python train.py --n_head=16 --d_mlp=512 --norm_eps=1e-05 --bias="none" --init="normal" --init_std_qkv=0.018 --optimizer="adamw" --lr=0.00127 --beta1=0.9 --weight_decay=0.17 --grad_clip=1.0 --decay_fraction=0.83 --decay_shape="linear" --final_lr_fraction=0.0 --steps=9006
MLP neurons of a small language model. Each row is named by its layer, matrix (gate and up: input weights; down: output weights) and neuron, and shows model dimensions 0-127. Each number is 128 + 32 x the weight over its row's rms, rounded and kept within 0 to 255. Numbers have three digits each. A neuron's up and down rows have the sign that makes its largest values positive.
A block is one neuron, or neurons of one layer that tend to fire together. Before each block is what it responds to, as a language model described it from the Wikipedia text at the highest values.

Description: Mainly the dash or colon between numbers in sports scores (2–2, 1–0, 6:8); also opening quotes after a parenthesis and first letters of oddly split words (e|arlier, y|et).
L9.gate57:127112160152152163141090132156201062110085175094135156161143097086093122105117136117193164093088119123124118126068133102118147140149121120105090115079110152139159184184101139099099133110151127087205168120125130146159132138162134146151073131130103092177156102165134105135089120126135143093120106143141143136151172108154179076146106168136114161122229136111085075136095191153160129132115
L9.up57:085108118134168108166095082152172085137127141066108132106138144107095173103071132083176200095098100126172098145154090099192066098151107129127137080111090152116142126206165118106146152129210049138167136119093113152104152186134140119126063143104113163115135129147156136103068120134134137070132071129120155130101129114151152080151111093089171178125174097173136066125083139161162090102093
L9.down57:117114142151115148119057111114093099136090228118183132119113076124096124066107104178154126092086133105170133147129111104123107110134114148148181098114128108133116104139178134080189191119209103110121186141102174162087169134141089137136157182164092109094104103107110127172128126147098119108143114119140182102158196065147158138209076164177150077210135160134089092149128097163126114154175
L9.gate123:131148131121128064152132100145164060081145105115154122194098135127134128124121158112109085079152125085089145195127095117162136181131119148107175132166139159039177144127140152091123104137195116113143146109109172056152103132117095087144109125211155037127134143087131057113092134157130134109121133155120141115120111084156137085144134114160122165001169102161167063117171180172118110127103
L9.up123:144102095174134053117086113175158081071106090084132072157101141105133133110154162113112108126164130094141148169168137108156131200144106153071141105186194130107169112139145167150054138106167098116138144161091146054098119100138095106171114123145129017118115098139141060120085129160118183093112145147129135122136139080124137157177131107172131136108121130163199092086203184155097131111116
L9.down123:149083125146177188089100149121098120126100000188145166131160083119151142105135087169168139127102208156168113080147127127067160149109106126105092134152125087151129089119138148115087141075120126132124126116171149176075083128140172143103108175065107155175140158148128143109100133119114172153177140117122075112118137146091097110125151099125147113182088132070138186130163086065175163134128
L9.gate246:225122122090117171106106128145122043111206117151141124101123093136133112127099076128104147149063110135156151055129091126095085108045126062128202177156128114074117127117127126129155106162124144152107159150114148100189112087093105127131140163120140082115148154154152160114146095126139158146140099105178152153083158104125125130151090161128132043116054182124113177224124132090129107158111
L9.up246:119130152169118069040118061087091109136071105124102125104168153137116095084101137175130153183130115098163079138089103133129066174103128130072148132149108214113188136140110066135102126123142110218089191147120084119177143123088180179110124121085066058183145145209140153063118095143089127150077122111215133134137150085144101101111150123174159133153137126104122143149132175143118132096112
L9.down246:135140118169117065090175170106118106182140142131189151146112124142139148135124169137097095115109101139142100157154106093090129123158158081153126157133151159154137135104125141143136134093150101150107169058104084120142143125127083118122193113065152132121126118164065098152099117155152136164135180131096125110136122150133190118171110113167135149175163130144114109087096125134193164131185
L9.gate300:148113187085124140125167093078136150150128107145145112120143105105190154096159144086136121082149075108086101127148102118114157122156137169114127137178121122065083133110126128111165172058148113089128107132095103090182135123068138112148109120101118116150142141172090161115156119130122139133128151084199153128149134207134154089153125099106107126115092066170110115110104175149109082173107
L9.up300:093098154064146144128099109084120100148185105177167136160131161173177127164125131077172115129084065157106095175146068149084113096118141117136143158111128149060112163115194112116162057110141088118146141167117076130112166143114191142172081149107071133072129145120160149058195126123116126133162095080115156140152160223141086136164190124135117134102174075182078134103119147093108089143152
L9.down300:146118111121108089131185153136087170126101000103103201101126145137175136156119126101104095154143201128138094129120130141167158154118109136181148108148062106146097151155091072063113131155125142145192198098174092097128180153113156096066167108132141146177105155125077119123120163118093118124123080139102163133178084090102144194046128132106186099142085111170169081190182152088152123172104

Description: First digit of numbers, mostly the leading "2" of years like 2004, 2011, 2016, at line or table-cell starts in lists and tables.
L5.gate54:202159151169158070163142085110145105133100115119127118158089137073129161155173109113129177132102116101156111092148155134099143098127147103094102011194106116169163162135123125122113131109063113126161113113139124149149199119072131150190158123156111135098133111148116120129161116125126159155158152141114134079153083144078096057150130183096080087135120101099125154119126179152081145139108
L5.up54:079105153143094169139088132193187134129135102154117149127161082142128155110095139114126122059138189129104131108149147089105129121121085157155142149104135083178161129140146169082146124101116149129095128120109134142099122184133126164085108074092114121185081151117083149132130147120077066145114105127140128112127140112126142208115160082158101187162169129089136173138146091071103122104152
L5.down54:149147090096131153072180198162080141128131075079211158142086169105130063126054084127118123161128138165135143129165118135125182108129130128150150197141099149107082074101138118176116135136136181100161130100067089113153103165129104138138145157105096122110181138116121133088119138089143150052078077140103127190098179122132147138105149104118123141116131129185167090084104128112214104115141
L5.gate231:159169131135145116123169108082129104151131134126208144088069113160128160154148084129142086152139065100136103128118120078167153118131049065144184152191167093111138176181200174117143140164131131130113105134103181132113143106103107156109159157148098166132167214148125122118148165156151118055133158118115162132117092112191153134145172123117156096139131107119115081134127075127128100124098
L5.up231:114131111082091104118112149125134153128076116095179144096149143175134100129161136093156067084103142110146099152131100098132180127098142102126158121120163043157093181197134090155118103130073091109104157163140183135059141137173109091124161133185076190047098141134107110140167156122128149107203120094099125085131088140113108177170099107122145118124161127159161151108163113110107118098153
L5.down231:111115125124095115122132142139149150071080146139106168168202164148113058106121173111098140082155182172169145181141091128082141134107168112131123115073102111164118132125089092150124133119081081088120135105151046115123101166155162048183112087135075106094146088111100079138142130099117165172157144120123073104146112091101104147135060085138138124101117116156170198103135178128114099087133
L5.gate308:150137134174105105094139156133131142136102134099128150178125077098109176174094083116149127108173104073156116144169103110163174096109173116210164135138131141102126114204146146098140121173071156158158115138110149117147204128094108115089174158115119114128136219156138138076151096077153160065145145125126173152232106112093127134101127143135133096163134104119114104130147115145132132143117
L5.up308:067127109146139157157125153125161170174093151100135191166123160164131120122135083151135109138052141134126173143141151115108093123164076097173193142083122091142131184108140092110094159145132128109132090122140142107058145106224135059130152130118043153162071177127133156178104175134114119118126115151160173115153141116153159133126133076053144130094125149117171152148161210101101090073118
L5.down308:085137243106125119139171165080090107104173144136138110144147119128107119116112105205132175135165187122160144161145067121134122087015100078133086101101132147097121177132113112103108121160161135142148105116119096166159187183166172108198149174126120113149169104145141115141098111130117138140083121118119130129181141124113140139137153120142091076092140120175139146088122114149153160103120
L5.gate396:115193151163124071160100081127148141149103175091155149137105142113126140157083089107131096105132128052100108047133124141161144113117116091120131118201098133103152116159144140086102096136095175108109110097098128103130155113030144149126086176130170215122139133135139129177157083144122147093175181164120157082116130079156158088114131150074138114131105096090108139087136149110100106127115
L5.up396:098137159175076069133087095102111142117102141098143184102103121133151115127102110103165092118102178050096134076187178161145145128080132089152131124152119097149109124158116158089161100128085126120155169128099162104120134122086145165164106154132112190122113134095128120172196111129132119089198160185115138122176120147139142121123100123114115145143087085098088185075106141128075159134195
L5.down396:134075088097101153107157155105108146123181088090132142126171115142063114129165155107113161163119133204139142203162155098134116129103139141173104186050110103128115101118114117179163159080110076114184185132117118119106096140185117136173163096125042095125101114125115101112082153145128157217092097128146046189146118164125123143167116095169161163114127125168153146190141110120095157114155

Description: First digit of a four-digit year (1 or 2), especially end years in ranges and dates, e.g. 1946–2014, 7 January 2023, 1987.
L9.gate202:119122112133107105145121052129160091112134112133196131109108157074146180137161144123127113118126158078156147182130113162125137152125104185161136133126118061119076152146101116111133090071160125170173119140112155155108144188146147100078078156102107155161102121146118053139108127117201055112097138191119132075155105083135164144084130141132160145146128109171158080050124195230153169119094
L9.up202:117159137176123152142141097121137090162090113172142070140075190095081092116144158132127155155127103131066173108158105117120118127186130126130170122136100180163114109144137168115068144144128122162091141190119086127141160139138134134122054098086107147171155141161127099148106128098077104078146117094106139123201115107091134119121139090155139124123096115167080101097127133151084173134196
L9.down202:107121094170142158139072121101115103139115255109064165155093119092017115135130099085135155114132081153129102145232133100132124094126099100093095124184133136147142138116173155085058117116145129148122128184113159132115090176150130178188126124145156062154140090123142130139157085106096165115121108110081143122135180136119132128126118170201073072145158140084100119117214139143094170125188
L9.gate268:149144129170174135095140139126122098103110122037108131126117126113153088108163154114129142153118147167176163139152084105133102112124144152092074107119117125068134152139120118106134146087175161071141063123127132152084138079102138079114156131115118120181100095191146107055116193162172101182098126129185099131130122130079102145127154100123147136147191141129147084118106104148127081168090
L9.up268:106150079067108118106130128151130163112111141099132123163151087116129122148169099153143130097151116130189134147106076148167131128126163078156105121182166161134172237171108111088158116124146174134151129082094106103106162091084181178116077160123124108153090168122127103113152117152110085074174101109098146072083150143034128148123155134143159137174175176180139066111159180142167086153066
L9.down268:166108164182144127128113138116207123120116035117131117133129139151130091098168154118079155078116187113048127126133103104079139117149149164111059135104126127125113106106096127124090145146106136109163107137144134141105083148131135077151120146166138102137176164193207128132108127119130166141056078143136150124165147128113126116144117096084171112073113174133111186085151127113152104175177
L9.gate427:195140122153134135128183137137173076097123140128128124179151144049124160090074144155126165121152113153212097111094101120151113099094157105207088090112130141150118149105105121110119130037123157094162116083091168120146159137093114091123103145183106114162101096125119121128106131157154119124074136180103122128123075143126103149094120120122171148093151133134156104076109098129116101126092
L9.up427:103112098112098100131099106117160138137109131094171067119100119093130123122161172098144109073123108120145147185160160157110179046136126111185119102151195110138132060177174138015142145139157128165143146150098183127108134142138107080081138122056131161160114135105161167105181118154161137161153162194113136168189162136140191131138144116096156088189107127160161154146176137147091125078131
L9.down427:132112143138112172088105111132113130126110131121075130143123136132125139164099144193132116147085119142163133102125119112094122176099184072153112098186124096120111190150095159130127147143120185121098121099096192096042108118082124094109095119116125149124110151131131155135136163097138107124137150193062151164128127126146069153085071152157195149111092200109103113135123093139084157122101
L9.gate435:149184104148111122084092132089118064115138133103123156110114098087153152164071160088121102158143146123147169114152111094079147148114140132148178139094052148100175159103155156180157103117142146095149152138119112142100134168024110118081042074126072112141136090139124144087092133134126086164103143150135151131169105130144075132150096136153135163100200140122143064117103126132126099169145
L9.up435:175105209146132199136193165149133079140152116132115123164116104152079120171140124110166118172150080188088162134126106076192123147091199208149108130132095183084144120135106151118155142072183148173151142105128137154162135143131083127102115095125143125139136142084139176098111188220091140113165127158157138190132133137104127163194091105101161097121086146171118158160163122125092112153168
L9.down435:157138102124112116131194167169157148142114097123158160122168090099124134088101139105107109129106174128109158123124110196086130116142078064117139143110121182175125082142055140145104110139184093163132077183113135133130149171119084107058098124190176150127110133149124104095119150100181083131169023104084122156140119153128137111097148156130147182105143083104164094114154126146102060176140

Description: Final subword pieces that finish a word split across several tokens, such as -ing (tub-ing, bank-ing), -an (Uzbekist-an, Cat-an-zaro) and -ation (form-ation).
L9.gate9:098192131147117187138162142116131117099184076118087155129102097098155120222095106167182133084140118077155074108108109162063166143155125030129115204149029163107112106127099159166130152149090146113127074050115114098134110137096121112096093078106100086117170099076127069089122123165112128091141231110129124121099168119118144137137170127130136142068165107156102117106173122070161156176130
L9.up9:139149098140153149070128139113081132087157132105121192113164159141164106181132133135093172207133132168143171119126124192089127105174168108124152163105111119151097165129124172178165114136118158124103078113179102074096108100076148118150182069117090106072150096178144107085182133182051153190128162164195107114094103178143106158135087179132185086116082137144136127103147082074154091152159
L9.down9:189174135124178102124113110153177168179112193130109148143154114152146161108126186113124137145150194123111166182117115117125109125154119106104175120136201082110166098128094102142089135159124090081136175134102162169122115117123159115208203182128106186142157199079145163119146154132156118124219101134121169040101122125142097141120148110127068106188142165108168129118127100142144143110102
L9.gate48:204086201109150149149124178202168102123201138168111163162165086118159167160089113153103180140132131147150093119134150143103234120153131098175090136137108174108100096126130096118123173119088124100091118128115143056134091147139111102127148126198157092132128148129160070093095111191112168194086154158137160129084126117125106177118126135119162079085070145159106082184139132107151110114085
L9.up48:175121136114103128157115187189127046064209124157152170132152054155191146148122156142081183096059165169164169137153108068096077082156139105106112132179106114133092115093114139130198118136153165134126155136147100154115135117150104114124139113173212125115090167138168092135087163080105134163117113136129183133146149159149130173130110142124133082141051198156093071132116158090173122117106
L9.down48:130155108141097127145176146080162140089107143106175106120086089126100130103096135125148130110146255151106168126205075086156079143057076152144105115152110124138128132107138171095133070098150141080201109154148068132142127132121166127199120152122114101116144164115118138156172122109072138093227139133110115101201110179134087147151157147116139121184167160073187116106119131169079147108109
L9.gate232:117170169091168106092182159068099156075177172141124142190137107121145124124166112071163177104123092129178175179138093154142178119060103101141144184153074176095166163116125138110135124128171108115140099110131138077139148133073047136147151113167119121123110154133139109097087129087134128192129087241134075175064110117123089134120105162150127117131110075171142104128177106129115145168085
L9.up232:134156146123107143084143161054099143110100132149129128144155112160149121112201105098093141133086126134122141155207095185139137086081139125100162158127060171127147148118127156111094117108143123143157152150120177103086148110072054103164121094184076128103131162148098115091188137093118100217149123158113145115119070140074099117139125173119124062108078100161144149147171119061110147213048
L9.down232:132105106110084136110073104161135119154074131115108159077137145094070145139123153143103080161150229115073084125164086161149110088163143139078131128102125110151115113132147149136095118115097121162130127112137096149125108088112190147160129137132156135124137058090133121156192131119124099144150147080131183108222116157109085124118109136094093101137091168168094185182133116074164174089116
L9.gate456:160100138085133169133092151140155127128177168146123104127094194107108149066134115101116122108110101141114091105132142126094163062120106073172069152118099080166202075125139123126140124096155119137116126116119117152137154070112139138171099207173073105177130141150130115111117058138163161125096140150184138130137143180147131154118192156136080092104154136154130142132089122083159136134104
L9.up456:149075170097136140130103195152108146103135117171140106099100192088112115059131097142103126134117130195140099112170133126094116109090147084171095099138177099201176084189144110131117146136104096145086098138191147144155082087105143167126127145146106137112143148111117110077112033125100155181162158135132105135124171160076099151119229162141113074099103142169123136145111105083111188099133
L9.down456:168165141095145156131088137166134171156122141141129145139176086135162123242162111169096095150116255167119069121152070122168116164166175171023105107089162143143113186163101118109070130133135101124108155136178171126153128137145120109093136063095148146096119076088142146137099074104112186118087161062151108086134137081070107112077161139072151130101075146133157170127160153166105188139174

Description: Short vowel-led pieces right after a word's first letter or two (s-il-ver, W-el-ders, qu-ar-ter), plus CJK characters in Japanese names and titles.
L11.gate69:064145159120145109161103087143176181118155127095108158166104101125084117141090125139142138077142071162151108114097114063081138118110180188130183188174081136152169096192130133119101167115138092149152111127137123126082107117135178114175121166107161107128145133127109093149166148141172162102101102106228110080084095146191143153163137192086101108154090109138095132145119163158160098128083
L11.up69:068137121109129115168128117161132114139116145095099143195085113129104127184067063144143111107134111132075089066164084092127084153125149095095093144203117144099141131163112126102130089153169129139155130095125142141123161184133151107187110044157103122095134142188122073132137074065142194139124164094110142129115118123178111068108151157117105115081200144173111118129131157108184093140116
L11.down69:155126137097114068134073107162090126097191129115163113130165117048099143191094116116123071115153170152110108102104119124114139084151126141179103154126137122107124185129099136105154140121189075180070125122113126140124108147137134142066156110144081204186164179113109151115136104087159077156137128172189183093147104091112182132169108170147163070120107077128135211187119121163125120177112

Description: First digit of a number opening a new table row or list line, such as a year, rank or track number (1993, 10., 2004).
L5.gate226:122191129124154153119117137139185114107093152117160124164090147154157131138157123112155107025099119110118081109129031098129125072145167113107075101132155129138174172150148115047147153080088184186159142111122101110181196117083150154138094197156107093063119119145108213141128080081114146108138147146095169093126137133148174129052150171173079111141152160107100140096124159105140138144078
L5.up226:100123129150140106108134156148173147117114122090143091120152167145136105129158106106140127095074104173119118116090093114083092070111177093058075113138164111180162153142118133107094157076032134162131117091164123087173163120114078089090189216168133210143172164137108094054177127061092153130138113135186133144099113139119151126132121113158086114069043215149101115124130134118128141080073
L5.down226:081125165132079122131152148182148151115097092082134094117213128066127140129141057065070108131108173154095101072151105134121143083089139075147078151129155103139137140167180084141170122116092113171106097073139098099140137194054098077100173150147108165112191153156124134140139106060094129125180116194131147119137081113145158170146157095105101067138061175165101136136160125121164127131093
L5.gate250:086131168166159075158163129156159103159125154092117140113095128097115166123186145109195086086097074113093115157117069112137160111159113148178121132124142188138166166150186089042120148102156186176110118138194163108139144139104125104124127098105085148150140148125148120147163073114108076129165183129082133131079112088172121111113152194094185140131117176149103141157178152156142136098102
L5.up250:100159138100135087188113149130142182112111093113154139140150151153101065152107094166108097167126154066121121146147128127135087094185116140167079119077101147126107174174125113109108139100099133166094146199113135102114125109179119154094051093155070141088099164058135155143146173125101137131206146129108166121161120119144114185158096087186131088086117143136135131091128166082110138123161
L5.down250:143131160076094145147114144159117160101128086122099158148152167129144101144080072119100144162148167103145110127151105125109125094128099113166112147100104078112131142174114115150160155158053102154132112129101108081142141114220143111101040120113065142123081084078159146145118133150128166179155105127140103055156128134130150163130152082155122081083175151138182097091114124108079151165138
L5.gate273:142173142137143143124149157110156112152093140112130112168103125139144146168151103111157075103075099107159057110099067134113120049116121066151130185168124148124154118072144171067129129131107123130106107112145132141161154110126082124125101146129126127096162129116168131152161095058109144043140101120154150081133119117190131118130174140132115123113165169135080096118153152129136113140119
L5.up273:114160071084103138123159170099142164128034125107098079164138108143169115160160115149143033102086153101160109116147102110144139105091164101127147142139088138154155130140118119105091102082070115102105106141130106117147162089213090106113125091135108175054125086118117124157175087084103142085154121109139178095174103115082130180130085097158156169088110141143102121096146182152113145140138
L5.down273:123157123101128132123156119122167149137112042103105125161130143132106115108121106135095068146126213141110150121151148055133210164080181129100140136073081110154182154184100095151118114090111083086154150162179041098100128157215158106106141077128083126087124109128080108131149148151091129168137170148105140144172116119053127181103098111144133122079098081147152116155122132149160167115138
L5.gate280:078128132180156097116125125106194133104091126105203155140140128086123149134137142116175096097138117130043114144124129102072143152186114125170103117100226121102094121185142087100145138132110165129119095077170134116129175153118186151159140130103144138074087193135133137201148101142094144090140181037123160106136184112194146118088125153157126185129190070102113116151152178151158126083100
L5.up280:055167140112124125115122210126154099131098094079108161155138108095110051106134122081114101098128134133157113151078139121171088089153147072112077111121074148151125142088113122146109173101155150148113144153127118146132146117116099110119091147155106123120168102109135161096183180101111217069150096197166150095128133107182139190088123115166083059102218158144126186144123112124153169175077
L5.down280:128127134157095140074142149080151123137122140152136124158107109122094093132126161106122090103166114145142142151038111146187088146154162027142096087154000068151154099087128119119108149109175164119091059111173077153198137129131100129167112083140104110100149093149084107144137180139124182125107120127142082142144131098137117132110166126165062068119122166169187149128165119150145181176176

Description: Fires on the first piece of a split word or number: leading year digits in tables and births (2 of 2013, 1 of 1963), and consonant fragments like c, n, z (code, motorcycle, Gonzalez).
L11.gate190:129118152156187068110081171109163081162147072136131174149080141086104137127159145079174083109099090137129172125153126118155149116171083132134153111078134116099146081205091146073110101127167119147094079157092068144111120168081100127123137103111078093186125166158129085137123097141151164159174137120166078117104107108096121152125145124161112108133180150136231105174141097114119152098124
L11.up190:085147102106105081152145132183214145091093127111168174121133155113136178077104112106178164099124084074104121147122103071150141160089130154094144049115169194090095108138122085057145133103145144165125082114115144110132146168098132149132078109114093062093180112185115112135144097147140125114166137106176126124134139129080167147140129159140137176162135146119111113111150185161091143104156
L11.down190:167145105155054178047198113117160148149124140150153124152168139146137138160148152128137110108082155158078140136127120188102194075192159077105074126110133081155152177145134086151152140155079092108155136131160175096096093161132162117101127176141149151093076182102071152166158148128098156199121128206140104110104142182135088142156156123129153101093167104112174138118160130090132137170119

Description: Non-Latin or special-character tokens, mostly mid-word in parenthetical native-script names (鈴木 則文, Cyrillic, Arabic, Greek), plus table symbols such as •, ±, ½.
L5.gate62:126126167116130179151108116166152141139125178083111098169151141146130152088116141079209149098132096101112097178143103058158138137155146102114097183072087142132176141147192106097143106087182086082186112109128096138151105189176110112091081105123067119144144144194123146144092150153158166123170057136176159117154178099144183115182106145069115108087183119139083044121116129198182072116156
L5.up62:129131165129135165154116135179131141128118194092117102175147127149108149085109124081203127083143104104113096179164110057148136142156133093111102186095085145113180146147192114098137097089182079089185100106117106124157098186155121104090081117132068109142135158180106150148090147137156149108173075146171153116149184072167184128183081151073128102102179107128090058116103134189160066132151
L5.down62:149085129126104110181056139107150172120102192122134070136130104145137063069121173146158096114117104123125119128180150099133081124145126157107117078083095144113105111152167134154158097198108115090151123165102141168102144128131131126126163101163137131117151121137109114196110161090091124186212094152131186115195119131126119177213043109114115133167112133134151142099118112118110078158150
L5.gate137:155090128130170128136054191111188106159138138104149119151118105184140143118093189109161081027103140093078130150127153090084111148123134134129106107090184104124131182161181088133135085108102128120130117086122129107131165140109173094172116076134152084073116110085102125124084079163040144114151110112087138067122154094154126103170058186146156118134155177131092100109142140133188141104119
L5.up137:205161182103171153105065163119145092085136116084122161115051136168145103164112123135122145131115140087131096162091136112130133075146090154132141148147120128161144138091150136094106162134127097065215137110105091154140142167088147130136125133143123088147126051172110100119128120130109134081144094116103089096107072102140146121136094128111157150140175194116094118103145092161125148114138
L5.down137:077069130102127119146015125079120156116097076150135105120133105163140126105133161163144043078177077096144138107148111149133091097135123142122123136108177094158138157146093126185137104194096124097090102158146161123095127126123127131170168083116111129095135091090120140181118070172078122126144147124151112125169178081173064177186069134138122125171080145133138176062163145100123114123159
L5.gate372:161097114102143128162082133088151103155132149113126092122114134192151110139118118085190074079073141156135101140114108097170081116158153110158097160114146141141188168132216117085129104157113070079121093150161133166116170155092129140173076144124097137084126111161159120148115149155086113071124109157151151071077129130134143127159096169150151130093144166120072085086131134190141137097121
L5.up372:190088131114143099159075124073135117140147143124127088123092129182163110139137124083209068070100129149163103130119123092167086082149137098150096171105140144130211141135191137096106111171114087070129108154150123168119165128102120151196083143123109171103124108175152114150143175162080118069150098136144142080090103143127160130178108182150131100102161165103074088064128105173124124087142
L5.down372:149098111114085145116024110130134146159069169132127130132107097151112094078126181133125104106121161101119093103181159134132077131133095117129141110071146109125129076127134121183165134200093137105111128159131146154077154106131110147155179110108132122094126079109133118187165095087097142166163115109107151119186112144101151172188105122137079128170094141126136134101132110110129098146214
L5.gate496:149128088131184135123143108102098078150112151180115147150063166129177190149143123152150122098098136184110126120082114129138140088188103120165136128134068192140172119128105093121106096143131077106149147081114150173171166160153148144107114126150081145156127118113113126102087149121091128106115121128153156115127130105134151129118146118128164198130164144128146083065061136110102123137091
L5.up496:145083058143085118126103110148111135142112141137096081128089139152161141071154146148089088122092131168125136114111146104148130126193116133074113087136074151202130126134099121153101067163098099123159158164075182213129161124181141124122126100167097169157116093104084084094101204097094104131122116129140228116105147094133129140107135109161155159128135107170130112088076158144094095132137
L5.down496:152093127124078148108066109163139206138099129128152070127122123189118135067149139116072054155082174125150149109154153112112118120120116108057105043119145104147094122120128148108087066148107142095134119185113128147086124119148114132157155113126161124133095095132107123130129157109119125150137110134135177153107147136133103124086123124174109094095113118131135156143132121148132091114176